MLP neurons of a small language model. Each row is named by its layer, matrix (up: input weights) and neuron, and shows model dimensions 368-623. Each number is 500 + 40 x the weight over its row's rms, rounded and kept within 0 to 999. Numbers have three digits each.
After each neuron's rows, "fires on" lists the tokens most often at its 100 highest values on Wikipedia text that the model never trained on.

L11.up642:522506550511511450462529594529504534516476445484482473541543547520528558421447462534567511590470501581511447486528525481505530429508569462493525463508505424497481467466511541497451530584512520506504547469592539460522515448503493507544553505496535440523565464492442478494562541447492461485505425496493418558509515594466480484544553497535520443499493447491507536568430465559505568547403500508504510496530511470507492498571502495515466502502549517499504517468495526465467545486523529455522505491532538486518459497509519519535491452580513493469428457470466472458453485496494522522515561486491503394423502562483539472497527483486549527421440534517504525510612541507514498468507532459553479512503547476504461554512460520591492517489500539461522529526461507557457504453533464
fires on: "a", "o", " (AP", ".", "anti"

L3.up859:478514598529469519502479448524510497445555459496525542527475443504457453503440482534596511485492521556515411529588531516576501474489503513389603509504532544569524466542441484496522485485509539457503559472511534478569444505549527520581499453478446534482546528512531573516475440531518544489520541476515500493482505507514490485450510498469455508456518469501524436538492459516484447515499489484546556456495551527496520486515498520478442472478442508453406514491501530521477521521546521529476504540479470445508485535493457494425525523456526555485431464437552424479421523451504453451496464474500523452455434557469507467498505538577459471530538477533505469530522438472462460436566495499606521485497484496507462433542512556503566518538496509576545458468509493528490493558451452
fires on: "n", " no", " There", "There", " Jon"

L3.up213:479528572555458538476524531579549479520499505530598507503425542561365454502486400479437449509544443462528554473513510526435493574471467490484589505547515565424544507483539467477454545475506517484437500537524438536479438481516433525480464461459484487507495545494466517509491516492494508558473453501577480487469579473541438533487531580469500509486489484517457545449458552495468570446482573547493453520510488486568526472517525537470468508443534505506487465463420451484531448495571550468441484545506434513518456488497473482487516384466467408515534496537532481455582562525503469475556525504513534459504452517465534511600476490579480512572502493512577489471450518469505519487503437543433542480464484474442532495421507531491532467479479427518560556484489528531450455539579508
fires on: " him", " Hill", " him,", " Cohen"

L3.up256:422463482507532509512570475505514523474563414458489409495521545479515491439512528551545526442534510482472518477468488502507472466506559470492490472475513527557515540414507532490526489534483497518464477564491532522555493386459545507548459527525467516459550497482495542570539591449518484524488601490483487565473449513496493518424530520529431461553450526459487500504482389471461508462500523505516517504521425564483438545471489490438517486467391502484536552516445476441518486570523464528440463572473508507536523521546533561491543487486500469448437506465520499598530572530440479501455547513517453435430493551523482468531520516503556492579532550487555555471414530516486520461434515449496504437495506490535440519529480520513526507501511503518548519497472436542511474482509526
fires on: " Y", " Ay", " A.", " B.", " J.", " H."

L6.up981:506543488499471557444420550500481462490577517492511511585502556543418515494439505549482432527542492517440435496541481505465422509511492398471548544569530485516521517595510533465436552562563473507472521532493515511615498491560536409473515507435529478528516566541485487563518491560508527527467459436529531559491473465516511451496625514503486556451578502475459528570463505524492484542525537540539525462498502473458502505515480432486490540525501511532443486528541435535521491443510441455478530531467469478528487502514525402503509537486534510476486480517570442538483533479492606548476494484572527482456520459587497507490529516544460463446504548495545468473478496504482506534435438563551551541559490534522461494504486500482544487543518552519548553461521468451488473538473494
fires on: " there", " There", " footballer", "There", " he"

L3.up547:463429456491476550510532537449485492475571504475421461445572504462489444559471469575515551423447512482423526546480443494521506527495549543520438487505540524524463559414531496532535473506472499450409486525469528478548509539470477519547447541558492504466570454456512545529508526398490490468549500508496453507472523521493466536496466499457433499436508454524641505512512523484509476538478495498566458479493509407514518475457530442512516499509427519526457421516510531484489507459487520456554447502495483555426512418539594557389587471489540451475514475552514542479485536529543514466528528505478578514414502526538439427560551511506449554533560442597481500543451521491527490482501508544509498507556526525519500492551495499450481491532511504478577486466551497471523569485505483
fires on: " part", " none", " den", " ice", "D.", " self-"

L6.up846:546518570531548510543548535472453532544522460516531459517489514509461530486447431482525520552530453519421574510500458518548459521524464530548467496498564535543426492447524523498489499470447496567454490502483574501544554452463480499509466485506451535482540513474593505517483479456478460526499505461552499581475444530493527417524512506519571482462483553499481522461489464502513441548493495451506429509421546527527463538505472445579507448576473476480546422519511529599525566448481562506494579494490420512505498551506524457479482498576520485548504509526524517464553496518530466469507478579510533467517484481484564549514508474515491586474461529500537478533460508461482483515533545443460533489446504544549495470454463510490442547418516517494493484523498426534516436531516494
fires on: " only", " %", " best", " so", " too", " most"

L3.up814:523441538560539475477498481476457532475440471503530518470470544480450436503541444465442545487585523428530494462479588524524470521488449479593494481549480437415552521536570610466474499482521506534483515549486529473512495560427461500537523417538520561476490473463574488462569516431513483492492459486517499548517494501513481513536516496495557490474529462550558514594571461493554509482563507543482445454534513556499469507441509520495520483461448448517498498483489593495460417555522559523483512456501482515491508472524503463495452511479484579393545515505521535502482438513474514499508422477437480469447451467519444534549478544424490486532513477505513516578505430454498515494435551526470486484478576483462505475510462420437502534493502515494415466460482545511483484528503483
fires on: "\\", " \\", "{\\", " $\\"

L3.up525:502490457533491517441487485543529493418492511501493525546434471476517584451490588498482503485501510493500450445537424490447472524441433472512468517541517524462477524597499446590400520453415549496425462526524518449508533491529559524542506441526509486502468521510439494525491505482473493467558452446488535552456470426508509529491531456531492415539518497451493428549551505511449495532416567450488499470495523536543479512483460477503491515556492444456425547588452542462460586547436479472534365490491487475516527566454515497506553491499470520476504524472475499372542459505483494500455565558569504510430481485497531522470469556470440485453496438558492500570522484443485543517515422553508513515540537453482509504488477523534554506489503549494490472437564500489460496454424547
fires on: " with", " after", " After", " by", " With", " under"

L3.up159:517459483611498511497524547465495518513503441569503521398501534530501549550483513495475456519570437516485484484506507562462409578505497582469514521452465412459485548562553480544542466482490476527498529484482530441431507486536485524512544519470453507402494476528541487508571486440457526490476570469446499494471435560494495539479593543512483528502508477491527536413472476535438555505454494484487483407436537424512523505564624543495511418467559558478515575484481514523511521486445558476508542422558521530474527539546571497476511552527540499534482518518489533502500514465521489451559489515432425498453530509508478475478457507499510478457455424474532460551516522440522508566423487533461493531508514489452445477539535528545519563560480520519463484495429496517471511542440490
fires on: "ap", " how", " f", "w", "op", " from"